Part of a small language model's weights: MLP 768 GELU, attention and MLP in parallel.
MLP neurons of a small language model. Each row is named by its layer, matrix (up: input weights; down: output weights) and neuron, and shows model dimensions 0-191. Each number is 128 + 24 x the weight over its row's rms, rounded and kept within 0 to 255. Numbers have three digits each.
After each neuron's rows, "fires after" lists the tokens most often just before its 100 highest values on Wikipedia text that the model never trained on; "fires before" lists the tokens most often just after its 100 highest values on Wikipedia text that the model never trained on.

L3.up324:131143182161120147114106123130143128171167068160124150159124095131101145163136097106152094147109110119124143172127171125145134127118159130095142144144134128127128122130130134110120096166130127146152155152124116135144124111106110132136091122137091116131103131149126123106117092108101113111174070162084138128124108123126092188107147110135142081175124148111074145121121134135092105118157108153149100086136116111135129114133114178151072085174123139165128155167147172146109139150104144116140113115110141153126107132115185099114138141112183101134147170131082113123144119147135132134
L3.down324:110131125116095127144116154143115181166122138159139144105083141134166136128100124127147100162141138139153091100075181155106116104138106139105103140126120123155113098133151146123139099135106129129151136139123146162164109138131174092104151090138104148115145094099126156167128149175149135131121143140162120115088126124148121083189093139102119123124147111125145135137136119126107145176133103099128132135136096116144105132119186136104113126123148129114100126097116130049144174091132127135113141121089109141162111097106164128159167104159129094131107074180137169114130128121087110140
fires after: " ", "\n", " Website"
fires before: " ", ":", "-", " ("

L10.up425:159164145109145146107101127130110172161093106147173181146158145071139163106142130162110129120122143148102107145074088099155124114128068111136081147110179104088127114160087086141142116109133118131111108114119106147134173179097126116156128077117124136110076120118162080152127096115132110132162111115106167135141116130142124146143151150136136156141127107113122050114116134116109122163144137118113129124113113152113101135122111129127116119143123100138122152145182131176110131123105169141130135111174125118127125134127103114129157165104132133110146126131161175090145116142123116120
L10.down425:102167144112140150162105141181138103165141122099134118101143141101114127149089114119088143110149093054152064154118133102125136146115116137108133121114135113115110131108101112168114121132117132131161107145119155131139141142101139087207168141175093141138116115145129068124148111155145083143091122157082139169122123150114120138173143089140158136140105126133155131117110126140153146097126146167153174076116126112153156135116148101135124106133125063116100126151145129128125111125114133144141100122114113113086148118113127106141149129106121158159103135133152110155110169114148138175
fires after: "0", "9", "8", "1"
fires before: "4", "5", "7", "9", "6", "8"

L2.up409:123144137129148136168140151107124121114149114105134106158157123141148137106152164104113132110154147108147130154133114097134078108121167128139117181145106133184101145188103128152121155111150109115167117125142107134096112133151141104124127195116170099097144098133102094113115116151102119131120147154134117109159122133123134094091157155154102156167088120147117123120123105106085185132153138134085095103136147153120125120138139158099111098166157138095124099097111144070102121121121159103152148118099123179124146115160141130146118105075148156175108100124127129123144122125108123189
L2.down409:072109086086102080132077120168098153112143126108139107125119135145121131117169128108155159113077133095136100112112159130169136155123136125144150151108136106134102158117147126137119148105165107137169122135145158144159140136099120127156146087100124138125137095065132136095099089085159098127137090147112135148137145149136139135164146163139087119097151138120134124114131128088162120134147122177154133149123161151149091130126149154151111149141178108140093168105111151184108142124093144102130125124134109094115116159124142120119103116138174088171147164118143107072123135129132114125
fires after: " |", " one", "\n", "%", "---|---|---|---|", "As"
fires before: " the", "|", " |", "===", "|---|---|"

L3.up745:067129131128141138139111149140164154121134132149108128145062130103103085114126164168132129135148124120124140131127132159125149131105130119116101180159154152121095154201154123065110163137078155129160099081136152077151146107127127096155087084136113112107116126116113080072146112107129108085108140106150140099135158088116131182116107085125158109121140137142126151151107120141130108123116176150108125135120163104189106122121127170164162137091124121134120153115159145124107113149120153096118123100128138120132131122090119127105112134148120143117150136147144126124157149146147131139
L3.down745:112117097158119136132112179142143110075127163127132108110090129103159159109109113140154117101133084139148184108126104138131131108105157113124120155119096149096092168151147149136110107118134156131109094113139111082130151135153106112139118144083140145116121155135116099087125118119111093090147148127180157138125157116118131100145119131143142145145113152154094134171143101152126131130139144144085062128118116128163081159119109148111158185180128124165140128125136155163138147118124161168106171152115109109085111132080093123114094132157120134097145136145133164085147120160152109127
fires after: "\n"
fires before: "===", "==", "=", "The", "1", "D"

L8.up114:094127118138132169159121111145136131129094136102143127132096125118135128091149127159116124115170134126155175150181108141152130129114119120159171058125119139122127117112138142073140159147144118126114173171115135135098208133136117075116109131120115155106095134133138117092135142185120139103152151138112155159125141079115093135145145118115120135136120079125125133094075129144136155138071097126140144115124143087135121122141127131135147114147102113116107105131156157166114127126141156152121125172145123085131117094129112112166114177088103092145112177109068097124129113116131139139
L8.down114:116098136101100170148162101133140092121133124149123100093169176118138137119152116093126138114091099162141135104088144110085101163123113083157157152072133102112169175138123136132109134103138149127150122143120136144096128131152137124108151093080125143151112121108146065092114122099137144110110162140160150145152137145145134089139171146079114112109113142139138130142126153170157166112121090112146130108127106115093125135106133130111167121162127138118111168097157160145138165146087131136104117120153111069142144111136145081125134146164115125141157151097120137117098190127156121144
fires after: " ", "–", "0"
fires before: "9", "0"

L8.up133:147148149141103160131131146136132138101108132139154154118152157119140135130114110125116112138109112091133182074097160128136117082117120132134127118107140079128153081121112152107162156120187130114140142172100089112139165126137120110107144183118094135144111135142152131126143131152139137114095144128127127139088150114171145166129108126173156123140096108122118078155123095113113156139151121167128136137138108110114100104110143147135113127161099150116128107128087088130115123131191106086096124138112109111132176069166133146120098134139112126108118149170105152119100105047177142137
L8.down133:114142159099124137151131119163111146120112122117116147110140117135113083120114086116094135104167147100122140127124146122071139132123072114154132151138123141141072127094142098105084119170117183181132128164119141097140097126113142141166141137125088124118127148170123149179133126113144138136126171129147110109148135129121115146144105127150129138179127136112119145116123160127127120070091126122111123106108149132130143115141138154178095147124147172157083110168145152128087149156156124119125071125162126137124105100127117136101092103134107069140168151077140094117190144126142153116
fires after: " ", "s", "ist", " add", "1", "2"
fires before: ",", "t", "tion", "8", "0"

L5.up616:080152139146083140124108129127111075124122129123123118122147161109106122109140117111128166136137144163144145144116109142165136125099129126139161111108131112077102100117099127122124126143110139132150123123133142117094162121142112100176072180128082148122152140102108126105101168145120159100124140164120159089128153175155112117107097137123142119098114121103109138130137118098117152138113166202066135106144101103152113108119173128077115177138139147135166099124146155109117164149164121142084139115139161143126147099120144149114093155133148167123132155142150134120136109062094097113
L5.down616:150111134165100098126114130138108119050142104182154112154163083161113124142100122136171117108156148135150111114122125131124122097101136128127153117080136136139169076149124120115135090113138150136163130201105142115126136073122135147114114128127165112119082109105129161146183142137161128090143150149127107198151143141166131136105120140114140139165131110078133132150126082141163116128115121189163109127152178110110101134100184124143099101130117136099102161144121127127135139138087111135103124146128109152129074138100137120150133127123122106128142104125102116112127115121132122132
fires after: "\n"
fires before: "==", "In", "The", "A", "-", "==="

L10.up282:138096150104104091093134119121118175170166154138125120132103126096103113147108131138157117145118165068163129138141134081069157127144151087129111081094149095120180198165135142102137127114114169112112133165135178103129096130149125123131132123117112132160150154083126111138127151116102118101150169136125124108110120138156156120106107156154130123140135100136098103096126133138139143111113164097132150143143136120154132173136109144140142122161127086154096133116128137097112107176133112149067093131098125138133123094130115147119096104103152134144114133130154135168141075142121115081
L10.down282:158132096187099128166145139086122190134102065117145147093153157148105124108138103139137137135147158131137141084115125190127129147124135118138161171126090127142133149123110112116100141153118148142133095113124133113124160082120164118183127136140187096107110086147112149123136090121131159120118124096102124163101126122133140137112129091114117107123136120135117144128092156092137157113106117122169140122120166108114128108153136140143114120081077101123174127125150116128123156087189091120169100112162114154154162128141143131159110138090146101085127114105090121114140150135136144117
fires after: "0", "3", " |", "6", "5", "1"
fires before: "3", "4", "0", "2", "5"

L10.up150:148158125149129144129092148108154132115129155063098131155132099156155110183158190124082153141111119145115091119121117146095079112132123122113135096104112105138134115183089091137116131124179114146134111129143126120149145160123113087127159115149151136139133126147144095150118092160112110101174126103110127097120113094179157066131121162127117136080135122129168145097126128120127148133122085152133125119137105082147136155116107133103161096130133123114159144172105094132098108126082157110117082175121137110116133138133144103109108112139121146158108147125120116148148148186142138150
L10.down150:156147165152160113125135106147086082101165097096080126163135123167150082144090118132127132119140118125093128145104135159113126114109107108119134103113117175117106153118124139125157152169102100141145160121159156124143166163175128110119151139121104180142141155121114093173155103178163112113135151078144152100094103109115135104125138139138126140123148099081136093109147123132126094142132095137120111132122132137088152113077124112153134124133143137115130156122071151124135086118104140157185151140165129123097164140116126092122146123143125119092140083111118123162162102163152099130
fires after: "1", "0", "–", " ", "9", " |"
fires before: "6", "7", "5", "8"

L8.up710:130154092137133130147113132131123104134143125129091146115130158122137098125109150127185107113147121115095134106109150116157124142116129099167093114134127121123126131108118162098166128124100119075085112151114110119188150127151160120094152097095126095149175126174162154135156094163145150102149135166077122080082120117127108169127147130133143153093110124170161099113150113109143126122095141136148189111099096127174143165132118120144110149175137119134145163145136144135120135149133120152108125119099100124098108190145126100146145160113122145174107106143090139115093141104089108149
L8.down710:122104118147117121117142077104138101139151118123129125110167146108076150136158095128102131148122105130118174142132134181145104156134151077162124111072106096148128167122114124126138133114152122122147161102153077158170147108120160105136134168106093122132114125165140118138143142125153118129077105137135146116145131158103117083154110134130134129143066118108134107091119140132104174104163128122105142083105141096155142074160139135142112145089125103160103142095150135165124114155186097113148153173130131116144180146125122155086137107119138110153150097150152124127099128120116101159
fires after: " ", "–", ":", "1"
fires before: "0", "\n"

L5.up734:114102124162118126164128116110098140131121124139123143117142165127095134096098132117153113108139191082111136126127113160100132153078126161130140123132130185116101088087115112167147160138139190146112118099132138126129171117180155121126099092200100119121161130083110130161091129136121179137120124134196146107154168166137167123108134120096126139141101105115137107136117165104163150130104160119143114146126124105110113124115141102122131132092119114144152118133113170118125133166087163103105132102144156158114113138132142174134094105125142123135128135138142112124135098116138067098
L5.down734:051155108142153143148108126129111119123168154156130109137182121138137141121096121114124113143123110111112141135123135157093163159141114102138171142131129168130137090085149124140171173132130152124118120131142139079110155125172090129107128130141132090111124129130096176149103125108143087134104141121143154162157097166149144127117161103090109088134136149109133105159104113135115135142096160109051176168160121116120107122134132068163119138122132079152112140113131135113139109143097122146161143121086111134124133129121083110108112125110132129104131122151161165107164172113128139080
fires after: "\n", "==", "==="
fires before: "==", "-", "The", "In", "===", "\n"

L8.up585:122111124123115137150141067132121163096128121121123151162123126179138094100155141124108120088173120115093116167121088143141100135080112164140117107118106139106103090110100117127131108114097105141068118136116126146162128145168124129152143103115105144116169105078192147129114153183131163115129140109111156098146111164139152116135148126096130132102150125140132133078186166093117179173122129112108146132117137126149135117128145111133096119066129118141129169132125128123132145177124138136093152104114169107121185128130135122106133152132148169147139153133120119147107126081134096123
L8.down585:121112153122131138160097111134131060140128128132129150107126134132096133101168083126102127098147116111143121173113138137157093143103103139149105089113145146130078202106136131134122089150121097081135161110116115131151186118130159152157133199109101131142142149128117124109154111156117113135164132164131133082132125126143162150117177147112110156103158122152129179123141116096122140148115127112130124069127145126149133142120156125124115092112102120096121090116133100123116128122123124153116128099117120078112190108161145109097180144140144122156109098133139175110103147113146162103
fires after: ",", "8", "0", "9", "7", ":"
fires before: "0", "2", "8", "1", "3"

L5.up35:103146109103137195166101116106140138105138150088103111155080139160116143127104120165107127190159135161111139148138133146111131118111155145103111095118157145142172141109092170117168167147119188149103125140086100159106183153130109128126119088126098111134151146119091121085148156170113137106129147120151107107132128105161129124145100114129153119122126126145091154120087157130148141119118179151103149152098092090117126117134119104135093141106124097098118113129139132092103157097128184120112149117163116155115115148121126116112125138107125094149134148106174118104142083153104127113
L5.down35:088141123127146136134139126119141138152122178135112112144124150145112166110076122122117113167140125113087109148114114129158142104142146126120133144134106109123101116108128138126135129123115082166180110157156145123084131132158158154131179085095115114085112122146110101124150143121158105124109153124175166079123112133144158070098187149135100147098091122123141108092112130146142127108107189174133123113126107111144143095139107162161107161116118082158095117138143143155141111132146137102155097168124119136140151125130081108125112104136083103155144104159122184132170083133136136123
fires after: "\n"
fires before: "=", "===", "==", "Women"

L2.up209:119119115092136113104152132086153118121152118107170138114159110117084097131127160168127125135106112117129150137126115141159088109125081104096131148134113140139137171110127139130065134171135113142122123144139168140131170107113132106144142099134130130142154189119118116127130114068118158160130162159096107116134123136129134119106106082116116110098147120101171127133143129130077082172122096119162112110106076124111091158155162126188184139152119138134155129120136139126151152105121134111163083119142127143128155124110106117085097144127153172152118142087123164076160135120137146110
L2.down209:113107121146151160149096127110126109136099168097144094134211085114146163121162099144133139154111097136081138139138136132139135137090129115109158135098150126121108098121134120112105164131142152113155104126147168109107111144152155097149101134149127104124168123173133146081128133106129138099118101139142141145121145138150143158075136145093121145126068144124072080145106118106150170117119139069144109124113122144124084104155118183095120137109140167102115097095140126077123125161146101138164126128134130120123135144119106109138130097138125166176150135155099158107154145128128153163
fires after: " |", "==", " ", " Votes", "\n", " national"
fires before: " |", "==", " ", "s", " and", " =="

L8.up244:089111097169109125161132145147157158107135123109138159123150120082149110148133120151082151172118104140125134091130109082132126144159166138137111133101155113167127108165136126103121192147125152133148159127110112107109136112122170107151081121155138152143131096150145108119121106166089105091106176138092109114160091105099162158086113125147151127165122118119122086067096122104145148113112173122134145138115130125115123069140131061136119137138104095134134144158151136144144153169125156141118094110084131140095164140154140107129138111145143128129130121123134131113140172127169139156
L8.down244:091145115097144143102110128138176098112081136161095102161186133132146164128109129131128129110117136129132114136115158151134140122118093126103105157099129112117145092128101145110129102154117133104124080145138129104102165153118085165132141162142090151104110161156121161160149119155166125139151138125165136127140130059122109132153100128163123087132158143155101136168137169098144078149087134153180133152143117133138103138107096143137144151086129129100118151129079118116104134095094162135166133136157131099116126139079152077123115104138138111186134143126091118149143117145113113146
fires after: " ", " |", ":"
fires before: "1", "5", "6", "8", "7", "4"

L6.up692:133107151149143109116149145109122170141131124142106148147146115106136092165142134092170140181121121089085124107145153096120163111147118075091138148097135103144120122170125136120116145146150119139112134127108091133196085118152146145098123135133141117119140130127120158136140149168104160141082189172116121104155134117139128157099136156057147137153124147136139151125125139122160115136162162090155139123114155103115111121123130147158161120117138118106079135095111100156128145112069125128108087101147142121149143116115098136120080129162133107139077091110188115110108141154131118118
L6.down692:088106059126129149133103149145147120155102094129156134122170148108092126151115143132137128100098174105165125142105160121148139140152124098149116160108153167122147153098108115172121178110080161089120163095108137124103161105152121130164123088110147123147111126136080102089128170149165140121093124098124104122109137110111093124106130120140120133178057149149105134129110096105075156167140112106158126165103120138126182114135102101126115139097131127138142150136143162135122139129145131151108140157127146135147116135151104107117118089134129165092134136122097168122170117122128154133
fires after: " |", ";", "S", " W", "I"
fires before: "1", "0", "2", "6", "4", "3"

L3.up618:160147140138132120144131113113118140112129095141124130124131132107125117141114166105182114130147148169113102137096136112102124092136162142110149119133169189124111094129130142174130114159104117152092119114134109103163132136132174117162151137165090147095074132104092130116120108114078159106131136155103135132085126152093104127097116065143105121070147137164097129121126109112117161135107171164115134078152107153100180143131143138134134109106111157160084087174155092102121162148137139145139132149138130127139097110128113095113144127138169151122143136106090138161129154126159156159
L3.down618:086159099118120131108109139132095147191160137172190101114093120129119140133130109163117130122190172120125146093130148147160154121128125153118131129150176127125127102148142136097091073107126150121086139113101133091125173108133132091087139132131086085146149150115170104135116094112114103150129121122126118166136155142158132147147100145104130117104147121132131095086135105102103112131121125130167096115111123067121115121133082157083087100122145128159136125127146106147132128134148128104128158145134097135157125119163143130117178126153108099097134170174161172159133133126114131135
fires after: " ", "\n", ":", "."
fires before: " |", "0", " ", "4"

L8.up248:122136139116135118120145172139130126175116130155144131123110112133100142105128167138130142083144126123126126113120139083123132140130124129125159130120130125134139088120125182158123143118113130092119110116185130125136163131101082157149111072109156133127175148117109112141151138125133125103111110124118157105103116110107164153109090103096091152130099102107172144148135143106144129113098136156165099148168163090092156138102140146202152136101120146152122124134114147129122110139164133172117118143134142114128127159106113090189095134088137135180058089080126107120118075102144101118
L8.down248:145136136133134086120152106134108150160119125164123115148175149148125143131136129118136112119109112101155108115170135122116141136099145120148183134121120119128136144120158109113148152105123136116146111114142120145150142138114149099142118120116145101138191135132094144111085134116091128148127098135106126181139118137134142123109128131133142117064134151166178094112106138138117153094109129110176133123141134140097105130116059128170107175078123134167144136113134161182164083171112072154080094115104156145148129082110113123116094121163135137115101105155147161115143080149105103080
fires after: "2", " ", "–", " Mo", " in"
fires before: "0", "1", "2"

L10.up697:140124143132079113160122173141135118130149104103110146161147133120123115117171154064113107142118105106072136152106134119123129098134113158150128147169115149136142074102095127144133128138142120072084119091118121149132140139142112123119130082142101121118118108131129116121172133149142097128124121119144108143110110134091136138077109170131103085132157123146106130153135112109133123144135161154145117106168177125121101167189094084164138099128146137119114136126094181100116153134109129126075122104126118134099155112172127133142125128086187135118103138170130166181164117150106122152
L10.down697:119098114121112130129134126108105136094135132109118152105136130110115138132162164157130164108094129144141170140164141126146122116117095098138154106151117179115154161150156147128136117108098113121127138161087110118152162117161198128092141126102098119140099152117116122104125158086126142115137147137125087113186175099101077137158143149105130160130143058099124127164093139115124117104101085134125140132097100097132116113146120149114111141152107153172151169084162072110103129107116121107143132140131150094167132179124141139136106099169099163117137116106142135146123122183124109125
fires after: " |", "%", "---|---|---|---|", "s", "0"
fires before: "|", " ", "\n", "|---|", " from", "."

L5.up334:146096146141147133089155144117139089103116161131142144129119138124072106118112130113120149134137080151108163103128132114154121111132153111113111120113120128128137101129104092169109124115123155102198147096143132106151126123182095111179139106147096122142119137124126152153122099132167144122110124178125135109129164117141139147125154060115130138112080145118108099147130082138129143146147188129088110142128110120184155115111118151157083157110172138136110149084103115144132128101129132117122134144166152110145094193102158113104115149103122176109111108150107106109097088122106152142
L5.down334:138090129159135120129119110119123156102142116128099078080144105130177127120151096160135102147112127140154156133102122142096131110091113117153129162087107142114125139120140144118087123131142150129108136107085099091164122112098158137127135161137128125108147138130143113143096141095133085154141145117155165140158115122149112101170145130113132135178102113101101119152099145139124127099187109113148145108121112144137150174156115146165106100131115132116109092105139148078114094149118148133116103190091119161093184107144149081141111078172163081111144157151142157144154131120152156126
fires after: "\n"
fires before: " ", " Ministry"

L8.up424:106141062177150141177119151101142122129124156081126122120143092150138108171103163131098129178113112128162137105115112138145098141171090151130113114081120127129174104116091144127094166116140144114113129126144121142098117101111112103142132121148112181105109101127121140098139132132144113170143135091098154120154144080158151104148126137095101132104120146128157148123096159143134125151088093106127141138144123132163160162160147102144174119164093109092141132137148084096121128123133107124170146147109091110120137171153120145120121157066117128137098137152168154145133126161134104101
L8.down424:109104144080142120120095099141135087102129146163116111099125133152124172113182154105106144137181139169134149116120123125139092158151098154129125126158104103130121136107094187146124136093140128107099105168125117156136142079130110177141135117144107128112112147095101161177141118128079130125175133154130097109091130092088133102152123139099107137077071140128170165126137123099132092162123108157153092147131137105155130100153149137120141149161154142133091106128111143110137134155138132144153148099147136135131141145166165096120155128093137109161137149149114132087110092100114108124
fires after: "1", "9", "0", "|", "–"
fires before: "8", "9", "7", "1"

L8.up215:150132086132140125151142157149150124125126141104140157107081089111169105182124151126107103161148168095119165145125129112138112139137105140163147142101169140104142101130083145111151140070134141134114178129158151128109119118112140091132100153096123158156110158162123135137087126106147147124159112138091143108123123115139167151156133144097137136132065161128169150115118094112119100167123105173125151138178111090105111108124149106123152119139122119065094110170142110131121080101105108128131104121127129139086148140138104135120122170084124127134112108096162155112147156113086148134
L8.down215:114066112125151097137101117098135136093103136170102125094115180116069119160133109084078137146145063187089129130117118134123124124130099140124161104153126135111131108103118087116126102088136129123099151157099140123108168148156108113178122129105180122140093139124122149119131128099137147099155169129156114148132127136149134106126113144125131155126102134098127123146161167133121136124122069114150130143140113128167106134164138115131145124163153125110081137117150126104137127100161115153149108123172143131096128148148151099176145159107127139136142139172144160168124155146070100133
fires after: "0", " ", "–", "|", "9", "1"
fires before: "8", "9", "7", "0"

L10.up307:152109150140105124147127112157144160124119113113116162165163163095108139094123109152126124112137107126106110103121120113185155106123110094160144137104148136131153149109134093147162124111091125123134123101105148112148147113131141153167125100093114165149100166126138076129111095142123133155167149132105107106167086130115166105125122112088114106106112106150145114123086171083120146141156115140136128142114155165133132154114108150135125108085103136123115088129111116101165153159092126149141161091175165125142134113158139111101157123178163184128128191110143144088107104092123090117
L10.down307:148114147108092102130075194161159116185115153111106092119141138084148128118116172156110168135131102159132133133102084093136130096132082113133117148125147143091131136151085159135144174132149122132159148107130148118143125150082170158192142132109110128155146128113152097091151130092119106149094114108125119193102108140126140139149139144160151131119111121136120152102111166102085128101130128160097153127131092112138167149094117094152127111099098127106089146110139117169130128146135128093141108144098147115123096179132128150123122121144137144130138123103128129102130175150102112107
fires after: "9", "8", ",", "7", "5", "0"
fires before: "0", "3", "5", "2", "1"

L8.up125:151181108136172141107109127085201107144146140106096125179097105128128166150121131097104166125108158131086105132094152170101145081083130155143105120104120124088148093134126116140140145130141161145130127106136102150135128129099128121128148128133139142127157163153154093134107125106151142086114138133127174115120093106151165119109166108139125130086150119140143126107165134115128137122105123168074114170151112117182149165110136100133105083132135100095097139122120093127142117109125117145164129169160129139089152172128118081130141155101131125145088162120153123117115154137148136152
L8.down125:104074114129143078094122103091114131092141110106103156157128122160117103169152134109091167136104096141108138171109164122136098171113136115130100116180111127103113100130157113154130168103113128125139092151113134154092149137120144119108117088133112159133133115109176142192146132165144115117169172110100128083072139138097149139139124149147130125124104172131131123117142128206136157120143142142116124106115153128119144159116124123120127120105159143132128112164114119098081114170110166134138136149126122095118099154133144130110104089122151163120123100162122118105140150181112094125
fires after: "1", "–", "|", " ", "0", "9"
fires before: "7", "6", "8", "5", "9"

L6.up510:119116136139120127125117127146145126138150136145136189133111131124115111121121088132131113179122135130142142131184161124107151111113084131153140141184103161166109069122139100133172099103124129186185103119119122116129164107127108118065144143131089165071096119135165145133144141144128138122135119121088146137152086144139162118135117139125168099155102136138134135114093162098105093123145110135128124126146142090162137111129108126103151108140145145094151110161088108122108133149111152075102168075087127111123155089171150134107104108115153123135158124141135136123139157109077127145
L6.down510:137093145110126146152128112090109103103109103172105132099107149164125152109128133084132135117155151114140125102130119145160168170162079111127114184126126084156135100138115094116145105093141129132110133103126122120151152080155103123113175125140123111151177136113113163167135155118103157093109139127114070130169145147113112050161104142091156138140137137122127105108146152131152123153116143108092114163138116165118135148105118131099148125154148094177107121142143113095096142117138107139153177178107109143092149132140142133090118165089108107132116122137143110145123145168113116104
fires after: "1", " |", " ", "3", " add", " Votes"
fires before: " |", "%", "tion", " ", "0", ","

L10.up636:128145075185157136118092113155122130140106131094141141132125145143100091098119126100156130157132124116140135112129119133110131101075110154131093096101171111102112107130130141162095122164123147130107087094121138139147165161117146077112135126111202154157118143151130108148167118111139144092178109080104149132163135146154113135153126112107136109179106142096146088137159163082140162121144155099093130120098146119102120135123125126128131073115118122146131168126167109122160115162120113139106138140168176128140143135094137135115107156129148160148135143150142113116150096156083113096
L10.down636:142115155107095130144151156103148122122138139137106123109100132099107166113127146134078140127123141117127117131125134103086105110182113139138146165139115104145123157147122129120149119110141080128146202130171116152118103139110129133143131126134082111079125132140171144140116143137181114114125151145130134207088139102098118136110180114155155156114163113132108150139101118144152105160103129142154089093090086116108113134119148151132120131156110147081105121117126126087119152133184138104136123138100069174140077134119087122139136136089129132136109129116133132177093177109120147142
fires after: "0", "9", "1"
fires before: "1", "2", "0", "6", "5", "4"

L5.up376:129156124167123119132132130146166151149145166112151106086127089132124099071159119123121158132162119108164142107174142142144093134098099132170125159160121137102145111137130127132094130146135154150105120144123145143110153164132087114117103154176139120110126103107107105131098107133091122133140102090060133129142142113125084153163138159095099125120135057130123162097121174144113182149117094094160120149078140148140140087105066121125107161131158147141120154140118138134116119164100128152134131100115146128088125101123128124146176104100097134150153142152131136169119123140111108120
L5.down376:090122148117145164085105097111124133131154122120105145111127079114105127111188142117153130138165085161121118181133109137139100101094114146178146131114124134139105147134128134169107132100103179118123141134125103157140134155142093080139141161156113160115088134152154116140125099101126097111114107132089168115098076093110160162126192164147149141132125111115139084105137160119145102151144110154096153169109128132111127131121108131121102115086151128125128128118177096110107138147106136102108173145194153120100169131114124132117111114125103152152126139116173133134141143127122133084
fires after: "9", "8"
fires before: "0", "6", "2", "4", "5"

L10.up475:126119138122108124136142150163141163116111129111160125149127185173084109113136125139120110150142132135162102126062114116131158082093112097124125190116142142087132138072127141157134150119121146111123140053138130174120163126144140133190095108128128138148156116086147100108133110157160140138153118126097134101171098157125139152128157095118131171156136126133132124063117141092148148131126105129136134093057170159139107132109101132139112110120137126130118107121102100145143106147108166132154131129106162146098124124128125156109144094120152150158128150101155125150131099150089112136
L10.down475:147111143118136104178131181155130130166142155143128086143166127097138103115118133138084146127139079124121141129074119134142115163135104087142133187123164141130169139146116154132153140134133156154145126125155104127134131097155127126197142115156120145142132136114102101102156135125148148109022131134074103235133120128103142117094127108114166117122140118118139092116117172135111116091139139130111144107122130100131119134127146151142141103141114091102118119122115132124109103113133147167155110098086149101115132119137127118095129123151130152101138154100120127104134109112103136140
fires after: ",", "8", "9", "0", "4"
fires before: "0", "8", "6", "1", "4", "3"

L5.up174:111107101127123105099118148126144109112121102146121137123183126147098122093144152125128145118155110059153107109162115117133152122143075126150139084178114141142156111138126094094122122174140129118123147184115146143129126112150147152173135135103104161118143126103136132121128119136150071100150099155153152116123123088140163200171141118131137148139101118152169139115151122106076104120103090144128115135158112153140160122166094155123161126145184106139116116138140120104147074119146126168129136115145145104086106139105153119120131143160112129161108099119124098119098123119122058139
L5.down174:145124138120120098178103135118113130135143114138108128142161136121102119158083126137070126123159088066097115163136108114136134153140157068107136121095163127111114157116155113126148107134122122152137121153156113130115161147112109137136145095045114110119161095137127137129152157121088120074122135146167115124128115139122148146158084177045119132146119099118128104128151091143115109139098129147135153139113111114162180127165166144121146126129147131127136125131150155156149127121155138168116116151067126139136104088143159143126113132145150107103083153141150158090137121099153140138
fires after: " ", ","
fires before: "0", "2", "7"